config.yaml
num_hidden_layers: 11
hidden_size: 512
num_attention_heads: 8
num_key_value_heads: 8
head_dim: 64
intermediate_size: 2752
vocab_size: 24060
hidden_act: "geglu"
norm: "layernorm"
norm_place: "peri"
norm_eps: 1e-05
positions: "rope"
rope_theta: 10000.0
rope_fraction: 1.0
qk_norm: false
attn_scale: 0.125
bias: "none"
tie_word_embeddings: true
parallel_block: false
extras: ["capped logits"]
init: "normal"
init_std_qkv: 0.029
init_std_o: 0.00618
init_std_up: 0.029
init_std_down: 0.00618
optimizer: "adamw"
learning_rate: 0.00102
lr_mult_o: 0.657
beta1: 0.9
beta2: 0.95
lr_head: 0.0219
max_grad_norm: 0.5
warmup_steps: 251
schedule: "wsd"
decay_fraction: 0.386
decay_shape: "linear"
final_lr_fraction: 0.0
batch_tokens: 131072
max_seq_len: 512
doc_mask: false
train_tokens: 1173000000
max_steps: 8950
dataset: "wikipedia_en"
MLP neurons of a small language model. Each row is named by its layer, matrix (down: output weights) and neuron, and shows model dimensions 224-319. Each number is 500 + 25 x the weight over its row's rms, rounded and kept within 0 to 999. Numbers have three digits each. A neuron's up and down rows have the sign that makes its largest values positive.
After each neuron's rows, "fires before" lists the tokens most often just after its 100 highest values on Wikipedia text that the model never trained on.

L7.down2225:467482487464489461514508500497495515510503520537460560493484501506490470476518525516539512519510503492486524498540500507497514513521480494490524522564485481529526481500517528473479470515510505499499479506498489481523512443497508506515508500456479472511507508486509489451479519535501523505
fires before: " he", ",", " the", " she"

L7.down2208:436514516514511437554444510495544536473483529504467479508551492489508522511499489549531529512444478464555489517496496483514502501513522485479490495513483532438519482465541461502487490496524501475518463508481451524530526523521538500476516482492536497550510478488550527500499495509522468550
fires before: " ", " |\n"

L7.down2372:519506518508490511487517503531517518495495470526482482519491491479502483505473478539518504507533523511449487495515519482489477481512505511505480497491491472510462500507556515503509489492458506520555491564478506469527552453515486493533522472498533447484466524476505473499527482485475512493
fires before: "%", " |", " |\n", " ("

L7.down1375:474478550512486496491512516537479514501557483466499534514442490487518521493486474506465479527522489505553493487519518472498518473492481505494449479499507513523513493541500539544457466494500525538486527462441509486473470490503508547500498558497490496489528473508470511546515483514508486491
fires before: " ", "{", "k", " X", "m"

L7.down1507:549487503474468533511522475529461507517515491500492514484464496540504520517494514476473509504461507554554513531528443471482473439485487493456530479476518520499495438448507523464517523506502558511512519509476483507485490520557482470487504517512467474497545528557488519534493518505474513483
fires before: " |", ";", "20", " Apost", " Holy", "7"

L7.down1958:497514523457451497504449442493501512462475506467532502495497506486483510479518475503543452502492545501493500478469508500484484511484546526462502510499497529525544489482538571514508477535508485512499490470510470516494462468532505469538531513486519497489480553502496543468506566502500493500
fires before: "8", "9", "7"

L7.down2305:480517516447474504505544461538487484505530528497501438479516502537510411510506484466491521478508455526475479471488505502481526523497494479501483529499505516517492482488488500460478483498542539495518476510491488499475459485508501519477535488490511510502491495492471486520495511533475517458
fires before: "6", "7", "5", "4", "8"

L7.down1878:512513507498479502480500512484529510495529483515491511539469497475460498465482486498457496563537506543434475485531506536467506525528505518475502454514559523497522486523485485562529493483495486472491499493524530491466483485510505511493496487505495498520507500515503489485524511493508502502
fires before: "201", "197", "199", "202", "193", "7"

L7.down1667:501499526523485540474488448435515553476491514467498487466507519496497496504524461466522491539486475535456505522467475491480511491504485519503501490450487505512506459493523475526554504483491510463471471499452497530497518473492483490508496489519465522516525508498485490503487471517500482532
fires before: "0", " |\n", " |"

L7.down594:501497522510481527499478499501535538522457507477503482485497507478522510516488491527476520507477539514510511482476490515479528493492569523517479517500488466522547493528509487533483497507457523454497478481525458517505474533526533448483492490493511470512493561509507506486482467533516508510
fires before: " ", " a"

L7.down1259:527485523504509481483533501502508490526515483471506510504482477502476511515505509535493498488501522512560464481499491451501528492450460500499501469485491493524502507475523513491502510492469509484498485495479507481494515507505534493513445504512510442482532482440504508499508495520480485457
fires before: "200", "201", "199", "198", "195", "197"

L7.down1090:456487520492497502508468463488456503493491501493530483499487516516506482472502499559472468505522499496487539487499493467501452531496493460465498526520514514504495488508511541517526454523495494510501540476531512506478489542466518472510512508508507445474502487508499489497491500513504498473
fires before: "%", " (", " –", " |", " hectares"

L7.down1025:519533498484509473508474508533492473471481455490501473428528494459511498512517479490451516515466503498476479496479517498497497502520484537506504524518541465506541444479506508488490536521454485518498517512524492524459513490447533495472538521506532550497507524508484506526500482486477528535
fires before: " "

L7.down2334:452486506499543497489489484488502516477457474501513535469469515504506481508516500508520500526524505516474522489489526542440497474534484543494495493502520512504507482515522485517493511479502460524492509535493472506501514477504525480492534469446472475515516496513506501561498444475475484481
fires before: " |", " later", ":", ",", " of"

L7.down2093:512499452528515481516503506545501494510478513470513478487555484475511475496527490556508499521513459530487485470479496545465505453492490570509484469517499564484471505532493555451453480492524496568519524463530494480533497517510472503408478510461505534520497490534466509530508523493504450511
fires before: " |", " of", " ("

L7.down1449:521528488493553497457476544503488552535510501494484498491513467485541503466501477556460481506532496501498458519518518519498444513515502511500494500478541521528498504541460552523454474493468507493472517491492491548480467465515457496527453517449532491514514508514465514467509461506471489477
fires before: " |", " of", " —", " for"

L7.down1283:511487514487563496544486510491512554526483470549497543488508505506538492477512528559513469483474518529510482500474467484560512491516495479491456486507488495445469515543493485490461533503473511472498512521477461492508506520551520483514506502495533542554513477514500523476476529482469504508
fires before: " of", " for", "\n", " and", " ("

L7.down283:473492538487502500487494474448485487478478490488490456504480498496529463508508506532502468456502495480464513519470537461476504499521456482513519535527520471491511519508483501521452462495485465496584509481477500526518463527499501506515500529489559498495485472519505539503468519499494487460
fires before: "-", " ", " Embassy", " Countries", " Darius", " The"

L7.down528:488486507521518559461478546474516515498551476512446526495497493539520494504498479503487464509486494496450466532495472479496470525549491493519465473486488478488493496499478505498462512467444506517539490513436471508492473560463487524486485466473529472558520517504495505523514498454481533534
fires before: " "

L7.down2161:523518531499503464518460448457471470481536502496474454533512522508531520482517437511521497556513490521500494470437499484497480476486522506537502474515513502502525503505559538479473496487496516518507581469500518524542504494499466538496478459468547499501504505530466533543524533512487483482
fires before: "-", " ", ","

L7.down1644:526491475477507483516461487527502519499513497546490503499500495515482499470485481486473519506516507531478539485541520505492479492506539558510534532458474517540483519499499529462553522508541533479472453478500483499491502456513462503466535560488512492529509532530488486514459460487512488464
fires before: "–", " |", ";", "."

L7.down404:480559490486493466543510474531547522497496500527497473507462513481480471466508502477482530493498519471491490493470473527532531507473463488504536516493503493487471511496539479490488505566488507488475499490499480518486518530499487502478537496430498529522563518493485503439504487563470516532
fires before: "5", "9", "15", "7"

L7.down500:535501495491498493514479494512505458466528459516512470495466458469488463515498515512492458522518479499523480495512493492496495446512472497516537511510522517479506522450482563539508533511507488518457553481509478479504503476515468519494512504527522505499480480511512541490492477494473479468
fires before: "-", ")\n"

L7.down2075:481500486498468463470456495481531500504508496458504518529492497509461486517519475503518463495525495540512471488486502476505512527511521541515556515479499506536474459469522525461465521514485479515465470496481510532509518490482549463501532475453534463532494517520508541506515555513460468469
fires before: " (", " |\n", "\n", ",", " /", " -"

L7.down1296:533523563460476473463526511473513483502485506506493476489534513494508483436553515485524521516481478470458464507483475482502523501472507483533499480465553523504519540490525511479503504500542473505465495514479517539466492534512507484517487523504516472446493464547520502524529495491502494513
fires before: "-", "|", "1", "===", "The"

L7.down163:470526489495455506527527492496452510483528497508481532491517497506508460501491561566492479551503478475479476493513425476509461527525532494511502522457485505514479494474464519494490506490537515480496517496499479491525496479495474522460511486508521515523485496473436519430509526524509494489
fires before: " ", " |", " votes"

L7.down2699:480488512526544508531507482550470487484529481488528474486478513527529516516519523504467498482504514521535534490524509499551516487488486528496461467546474484486501531514514530488466503475503515503507471461540477526475530489505471436470472512480508482507519481534516494536497495493500490520
fires before: "8", "7", "9", "6"

L7.down858:500528489543485544538503521519442489521566495488504502544499501488477463521495514486519474473500547493537473496492514476500553496516545471453515504510507504493482511518491492493526520474518538469471516455480515532497518509470473446492527489528541507524489505524456507455510458482500492466
fires before: ")\n", ");", ",", "–", " |\n", ")"

L7.down470:497524559517524533490516519479494504512514509490490504507494554531498476526482543543490501504509464475483513483474528481502513480501474514527516508528485542490505519555512545489486531516528478505510476493478446521514526480513518507498522509513520525529521539489483498544531490472517503559
fires before: " in", " of", " on", ")", " at"

L7.down445:498451523530477477510486490515492497470517489482496500494489520477511496474494494557478516504439539497485514466531492487505495487514476479497485482482491507540531499483526495448496495517541511481480472456490523467492480522466498538471459495553488528539508448526475543518485502502521468488
fires before: " ", " Embassy"

L7.down304:503507509496480494522562501497475535561463513494491510524506488470470487469487460483490480477441485479491517467455506495541514480467494483532481477460472528490471467513445508506562499488511513488501485480467485570442497476512432479520508567533496488494502489512517530484505507466501493451
fires before: ":", "–", "2", "):"

L7.down742:527489430552524530554487473508483517508467466512510496517476520455446498528474502486468492509475527528513508505483545508494482477531519482484511503503457513495485500509489437487500527466504483458480535492502498497490473528489527540490486513459486506498531517510524507523476482519464511494
fires before: " |", "."

L7.down2588:456522491511481494491507488515506463523530482552481506516510500505489537493507512480537473489505472477476471501460543505499467489527459495464495454483522526486517455487500527534508467514486481497542523502497540495458438516477476513487492471468505553534562501546522490515500465500494520508
fires before: "0", "1", "2", "3", "4"

L7.down1502:506499517525506520494490504448470543515517488455487490532477515514519534537495515450520490517474425494480478499478457478496499511492469466512466496462498497494468469515510506459527472466479511502527489522503492483455500503482510503521476500512512515529448527492515500504463478482548488527
fires before: " |\n", " |", " |\n\n", "18"

L7.down2722:510511532522419502529495529543513470435494542492483512503512510549461508507499496499512483496551517520498522477486515499496544501484510509476515476477516497490489492482475514500537495566498500473500489500496523483507504471511512493479495467512525520502508532466457503533484487489474476512
fires before: " |", " -", " —", " –"

L7.down2322:525452455491479504550508479444524479508498478531484472465506473491472518518535505507491537517481457484499490482489474527537490517484522499501493473481532506489483475494567500487524519520470509467467481463500537468530508515530509472539490513508497510436481480495542498473553488529477499514
fires before: " the", "2", " a"

L7.down1972:501527484464497459490497504512458515510526462495465477522505467484550500510511498499478475514491478493525557498471513486496466530540512516469512490484503499515484520549552472526488463465520516532497546530481523456468547497503503496490559498533498516497489491524545475492506472459509484498
fires before: " |", ",", "\n", "\"", " as"

L7.down332:486473489532508501524493500494466531496480494528501507493457501524567519486463491493519491502532501477503504507483491505473535484484488488492495485476522498479481499495530529520479495499509551505457510494492511468539454485503464515488503546511514500547478536540470534483494509470500522445
fires before: "–", " –", ")\n", "–present", " |"

L7.down1940:521508485445533492506486474516498444491498474500509507475523483530497483517512484539507510510470508512477480490486491479478496481470491501532491465526519506478484545515541463540518512535502486458532493523489482477528471483509451525524483522533478540476469476522512485503514516485506512491
fires before: "201", "2", "195", "4"

L7.down201:518538525517507481480506502490483497476574493461518518453533566490498512536531478522495518443462531522511476483506541539495571475479490564462508495499516549485474491481465498475485505521492482495502473504447464492508521498480502434467498509498501579488504452483497491589485517494495546491
fires before: " |"

L7.down2113:492510509480525482479496516520515525501471535475529493490488497483515504497518480501493482514554526544501508464457529494491503526508496479507561521488463453532498516560533557490482434507449479477469499515526490500486478462545500508471538528486522486492497492494489514561504489510498488516
fires before: ":", " |", ","

L7.down746:550470475491477482487535492496461470465544497494524493470475497487539524498468511524466493493466520496452495456511507473520465499480531516500509527471523497470465496527518489513505475447523516493491559492561498497499505507468507537515502520493494524522480523477448515510518473534517497490
fires before: ","

L7.down516:472477539509495484497512500508459482483532493488477524466474529465503532537502498528498474475505519462499474484520513462485546487502495515484519518483493505501531512489505530473468532506490486502573507474459516521512472543499513479487507449487510484500558490513485479528552528498477464471
fires before: " ", "08"

L7.down753:478513462496518504511446511486512483486471492457473493498450505461502473476482532489468519476462490491504485521489488477493521479505485481510530467476519445461527477535485515544438490528507460516497497493510481507502564535508521465501472546488481528507498453494507551497465509532483499499
fires before: ",", "),", " or"

L7.down78:549470461498496494479499468495503546466519497510464539525489528478497486500523524498529516466462506573495525508468513488493505497506463489514532506504474503512474506491466509463496479520462537469480557508533522514516493478523488502500513492484507533492488493493492474482506502512515474485
fires before: ".", " |", "%"

L7.down1388:506468516483476532498508489499503524499509484520521482530444453482514520462513476521523529514484511513493475482520486485493495550498465520524525523488538533508500554515491570479512489476469487489497459481498482538462504503455523512511504495509514468476463505501502534526537534463466520488
fires before: "-"

L7.down1595:496504464490498477551438508493494486535503509486473508515468501499463478479497549542447483496452501467486546472472540474460513490486489519505434504497519512559464512518503506526480489539509503495461465477489509486525556530481482464494495527514488515502517524497499511521490454478461494464
fires before: " |", "ys"

L7.down1464:458497533480534486524517509453543512474489504501534487490447526519555510500463501481500521499485526489529445453508537552496477490510523523509504499474480569508522497499527479479501482510481517521505512495522514464478509459481480481507522533471532520490514498504468503505486509539512511455
fires before: " —", " ", "–", " BBC", "202", " —;"

L7.down808:457524527488482493471473502525487500469488523476510506519482497453552503464511501520500506507512495506483494473489513516493479481500504440525538498484494488465472520483492487487493457501508485479484528513539481445536472507494512499456537471526525472492538530486484522523506474501524492537
fires before: " |", " (", "\n", " ", " and"

L7.down2392:502486517532529494497537552490515470533518464479479488507480496516507467525503494510494506523483489479488485508529502510535496547494431473490491503486476498435470556485552467514496547490492477525526541489489520529460496496515474530457505487476511519500476482567549465506466466441506500527
fires before: "3", "4", "2", "5", "7", "6"

L7.down2495:441528536513518499511525529492477536507540465492485474517500491544521514507487517530490509501444500545472482484485500492515487537479490485472513522447471480480495512502478515558446459478470496518477469491457501505467512457484450495511458519536474508510480531482482541515539503501525519478
fires before: ",", ".", " |", ";"

L7.down978:486495468529492537549507513488463497509556487498517496497478483531486511487479542524485494497482520534496524486460496512524548517508536536550537495508529557499467505548494467521498522534478492524500482492485464509499479513531492499579515487501513535523522478519503485522464489464527504521
fires before: " ", " August"

L7.down1285:522483495509507486450492525561501488457531470495511518449441499527471496480499537543527478492472466487506493505535528517498489526497510472506487488519510533474483514534513478509482473493468512509482492481519510510517496518502476460421497519512498482525502517510483514511507489495519530494
fires before: " ", ",", "mel", "-D"

L7.down415:478509545529542497511506559509508479463513481491471498496481537499500456521480512517511546479550519495458501510509439519504528505499490510552486490513481503464525482532511513524502483500487489499497492524517473507503482462460528514461501471502545519510505528505485506507494554473490501527
fires before: " ", " $", " Total"

L7.down2071:484513493521489543567482492488495505539493492472541523523548476554506502532569503508504533459488505477520503491498496482498536546489490539516505519471508489525494466484516502547475490493524511521503525521470505443494507525512469498491478491496493521490494497527506528493507506454472524496
fires before: "4", "3", "14", "5", "18"

L7.down1369:497484521497500475461467502501448491466456498482472484486479468545503540471469554475471504500541531479518473475526540512522481472500492526491510450467482505535482488539493468504474458558507534511519510508473502532450500536469502465498467506490528470510513485468500546495514473491500534515
fires before: " ", " K", " N"

L7.down572:488486487517541491539509540506418499493503530470486520519484492503451537489529562563483527535516507513503487489522493523502491512482510491499482530491501468470482522490495517503504521523501457503457468533475499550533531474489499519515478486399484495474476460502498504509516502546502511547
fires before: " ", " |", ";", " \"", " |\n", " ("

L7.down1975:482505507506494474511504490531483458442484494499496522534519501464510484500551495510496478469520502550517527493499465486510507488499517502486498517507490562492446527554540476529489501499549493491487478498482502474539520507503559511561470478511516496510464503512488492508498459466512518550
fires before: " ", ",", ".", " are"

L7.down1310:500525504508487524509465519533433483513491525474482491424535516505505449493485469500517507484459521466498499524470510458531491481454493491491532507523465537499530474489511485503512504507498470528480490502476517493520461455504544476485531493520487503513536522465477503486474503451532539530
fires before: "0", " to", " |\n", " |", "|---|---|---|---|---|\n"

L7.down2482:511497507472546502453528530499524467532490473488508472465497480488475569503497521485484470481494513460512518517528497501522462443464517516492527517499526508452510535476498506519478483473527470446527500507484495529530527481483532470513520520508511476510477480462496516531492486555495504502
fires before: " ", " |"

L7.down1360:531476498467468468541520513518473522524546502525486521494489501480498493501486481545496534507546500526479452514511503507500477512499497486494482473476504529477501479530516496548503499521512467484470504495484486548500490493474510476485482517516561499443515425517531486461482545493547495492
fires before: " to", " until", " ", " with", " and"

L7.down1545:532533523487529495510530507464509488494482470484476474561531492480485465523475426477477519493442479482505523469508498512480488510477489499494419504481506511503490500510475509509533478533509475504484512511513467483483544510522455466516476467497501572513506488462482490495524490465491538546
fires before: " |", ":", "]"

L7.down1631:508527540520550472543544510500524482521470491528489533470452468499515509469475463494538501474487529454548508490524535460512544480505452518476522467517484479484531490490582529487509502508551524519475518519509483491508546453504521498496510500506516496491533474476477531487516512470479536515
fires before: "|", " ", "-", "\n"

L7.down573:468538526502469500470545475492472491509466479488522469494518492543529485500498481479487515534520508519517479509474487500511558547556463517492521446497483521510504514496520517547522468458497500527543502502487485527468534468449502554512505491529525487517501487498495518479479481460486520493
fires before: " of", "yn", ","

L7.down1425:509489493491502494495537456510493433496517500519461533503526501478514519550492542476451471539526513539535471450480550542511510504499489475530466560515479523484435455495524513491517493547535512468473459538472478541507487476468519543518537493475515493490517514523492536486499545532481537480
fires before: "–", "-", "1", "0", " "

L7.down1505:476483507510536510472517469501509504509494469470529532454484497525481505540496540485527528485489476473537493487520520535508506552530476511520496462475487484511509509541503500479534468484502529512504560525495532481488504483519481479538487488485438500504485466519501523534509535514547419534
fires before: ",", " |", " (", ";", ")\n"

L7.down311:485509551485536492519447489543515536439536524490486503496524509526498484502493499523505439498486492463507538511510514538557509530524514518512472524509506515520479462491528503494447504485476448498506498550496522529499503484517504507476569487502485482469526458542485517491531462531506492499
fires before: " "

L7.down176:477479486483527414469492479532502506500476527486485513433489475491511461466482501509532510468523480492515516477503514481495492477483529520516499494513527490518460532443448570516517490509511534488481522475508467502530492526519485448466482522492521465509515489437490442561476505478510524482
fires before: "199", "200", "198"

L7.down2344:493515530506521432465519460489487511518501490497487479537475488496527503550475468504525496496477484483473466537476508466475469478493444524571478504492530470560472536497503471466534502504465487471543482523498490484495520475489513498533483544481474496469477516523538534502460470475492484511
fires before: ",", ".", " in", " and", ".\n\n"

L7.down1725:505514457501471478540525497513484521445511502532498458544522520460521517548499505535496496460475514461525478529482505502528504472502469503518503483474459454489490513487543518473510493503501509522507480500452518496497495495469488516504545498507498440485513475514527534512508489542509496474
fires before: " |", ")", "),", ")\n", "):", ","

L7.down1794:556486505520521482477560499480511490482491516542496470515472503464509529485450522474504499497513487485488436502541522465520526488484499484499493526477472520487523479503472534500495470476489500538549441512482496540525509503501492549479508487491494465525534470511480501518536530479482481512
fires before: " ", "."

L7.down1951:448499525526501534438466502462486460484517537510500488491504528514499510514450481477521528490479467485518458431522481473532486519531462510469483513450469486532522531494457488543487504536491475524493524482475461492480507507473536495453509507529523496474506494473503507490518432536498515556
fires before: " in", " on", " by", " to", " at", " of"

L7.down418:510532539525542491491511484487513436518479518454505463514495473522492496505476506500529494577476499461512520512519512539460477485488533493503503465499519490515511497509497510501498544476524491499514488484506477523488475520489533481466544480504479459468522514528541499512530452532509476553
fires before: " a", " the", " an"

L7.down793:504488527504504484519481467501499533479520469507501479540502518531454517515508516509497498510491470500491518468525558515454489480465529535512510450485477509541523464490482557516529468525473479535494469488485512508528516496493488442473537557508476505475477506518469523495502534448535509454
fires before: " |", "-"

L7.down1548:460482516541499498445524450487505489454510536539503511517490521490504566499519484466517483506495542510484512512532511487530516483494484531457524541506544484479509523492511525523491532524522453523533494512491524502507490536502492482479482510514491513524518500511458506498501494509526497486
fires before: " ", " —", " \"", " Don"

L7.down1785:486526514518461488499516567499502514486503491500467497500505483514503475488481520498501530505526479491539502538467494465494510476509510487506517497513487497479492459516479587510535524488476535476502504523498495498500472541496558529548495513487490505495494515439505476497507464510457549520
fires before: "200", "201"

L7.down456:496484503520471513525473459528511519491483488460503519523525464482500501502454550492479509501478476504535540465472495467516502486506522507475488493496502484470489538538524483476467456514541473521497535495509519531513507481538474469448502520514524488523485439474491524512546517525522473508
fires before: " ", " and"

L7.down1092:514490466513481476516538486506514523499482506452539502495513495501484482494521551475496507488531491515501513513470503525525467514520462475538501512490498525497505483512477493516475521534531523488484544476501496537501504465493502496513554525531504511494498512549496539538486512474550566473
fires before: ".", " ", " |"

L7.down1536:509475486493471548503518478537538499496493507514465479496492476507508455503500484468513531503454491496500491499491531478492506482540498449500507511536479444505504496518527499493480511458519506514489498537464508521513541507471490543463522503477492488488507499496502486492504477502495509506
fires before: " |", " ;", ":", ")", ".", "–"

L7.down656:539510487477471502473483463520489460510528479509505493497438462495503504481510497518509531508526522498460489476511500501470506475500507508526486501445462491500484541459509513468546535505437493482494496522527473509487482521481458543468496518482496447493511523493540512539455517510469465488
fires before: "–", ";", " |", "+"

L7.down1937:504512486503468473518448508466555545459485502512492477506486511479492509526502468519537499525523470516512474492501501535524490501523527501523504514508468487482511492464471492483503601456483492527481524488504509461479502472508517523566480464488502522479506532527509507540523511499493508524
fires before: ".", ".\n\n", ",", " |\n", ")"

L7.down955:495469494485476546497494535488497530545517541510489482507456515488501503496511512552525564493535488525517485511524498475535528528500494506470461522527526525481489469507501484509449507496470456533522477483546512498466473490440466519528473538467517535492509492483543448448477504496511504502
fires before: "202", "2", " |", "201", "4", "–"

L7.down2441:511490501562471505552471534479516491507531535448482524498532499502526486448511545529513506539542486525522495530491525493535499486515467490534509500425503501465496520506501485543499508519528531506499501498488459504500469511518479507502554441423536471471504509519526498485484462470515495506
fires before: " to", " from", " |"

L7.down2142:518456494462470491526508506524543506470496454518500437509528494451475503501514474496509506505495526483495534512499515520493525463494505528477547501494471525478480453529500503477549466486469529452476525452504479492462476460497524501446497452485485496528513538503487508523501518465481492506
fires before: ",", "197", "ys", " Running"

L7.down1677:476472459487503519509505531463522536471511518456492495507520485492534486506503493501495459463532509513492525515512522477492545492519502450512521497491541502486524523482544468531502509472499510472507491497499521448521500480510471524504500522528526465486484498506511489468537519477543485501
fires before: "%", " of", " from", " time", ",", " |"

L7.down1181:486513477502499560532514547515505502520476546514536481506491522492498500500500502487498479489442513553467535490518524495509495483488504487452491480513457482484504545527481454496479459480464481506565513453511520497492481540486467513460528547485549478510514527526506519523495504528452491513
fires before: " ", " N", "W", " the", " first"

L7.down2691:503480528435500525516492504499494497500499514499553477484461506492483547532474495535512504493517471470458481538491526494520493504476482520479491519474484500502490457528470521507522508507555536534471455551498507508474480460511466495447502501517511521545493537473458527544470500464491523513
fires before: " |", ")", ".", "ux"

L7.down261:465522520503481469475499449504501456469514485494487494508489468523516535519538477501514513478509496502534463518459493471498480502497517496479514475471536499476480497483530506454511500507478528487479549486503522504507474451492504550478477536512506506514479477472484482510462526518496506488
fires before: ",", "."

L7.down2029:502490513456449478502557506527504499516500510494449517559436476498521497525509441534502544479554484518494480541472447469523502495500467471486472492509503504497561490509489484509511512469514524495477517508495484499525458517451532469451519493487509534548510523480552517499509499484510521480
fires before: ".", "°", "ocy"

L7.down1022:476470491471485494552510492460508573514519518489488502501499466514520512498469491512459439499498523454498491514469506461505500515549498475514526504497463505512483496500479509517474493510497482466527505504479454512528460524515520473506476562487492516517489476494531558485536494501502460468
fires before: " ", " |\n", " part"

L7.down1320:466493530571477497510482533500488420535451530506504507485480516512496498494509507563521508549505494492463497469518476507505529516504501530494497515483504542500528536506460547447509496462489514545459508471534479480507538483482500498481507447504490469489474471466497498493521514528484492486
fires before: " that", " the", " he"

L7.down2328:504505502483491504491499496520512494507477520472474494521515500481507531532504491467453472520498502511491521467530481494497506481474523494483473453507490512433506497524548508541519471480502500474471492525509492489469491500491521525522506524515507493475490494502499411517502520497490513504
fires before: " ", " the"

L7.down1763:513504506473546470478495506498525460542466493491455488484549481497524551482504518511476488546533493501486512509503506524500520491494478515524458501455468512511507482503486534442502500520521507482473510463487477443463503516516509562518482481526490472507513542498522512519454514498514503527
fires before: " |", " Smith", "ux"

L7.down810:492495486497484488581482472500494516493473489507530514518467445500477512531520520483449475462520493474490472498524551441423489544491524507490526545483455513513479513488528498518494510485468520505488470524473505507480507538485538466487533495531544486511537480455456482501497513504533533506
fires before: "%", " |", " |\n", "ulus", "z"

L7.down2407:515484501497492537523473503484528491502478485466528527513502505549510501530537496480501521509484501466583510466452485502507548536501484494478470527477494471507453472501493531524515483480464477519457498493505528494460570468500541494488520477494511500541483534480473520435490459505506511507
fires before: " |", "200", "201", ":", "2"

L7.down1568:499513513492466487499493470515502562515500515484498484519474510508489467514494455506488562484479488446524525497486531519496563526493464521532450492506471493534476482459483510483498502526487512509527545470526510462521510512497524449500501472508492535461463484506496498466516454526536467492
fires before: "4", "5", "3", "7", "200"

L7.down663:516495512519446473476514480483513556476460506514534522508509505470522486548487521492498527500530464527512509489551508520489491494499505456532511531524490540456493452484509483460496503458459462485494475509461465520506501527474529470470465507469504500473450514504454500502479513511477473504
fires before: ".", ";", "rs", " |"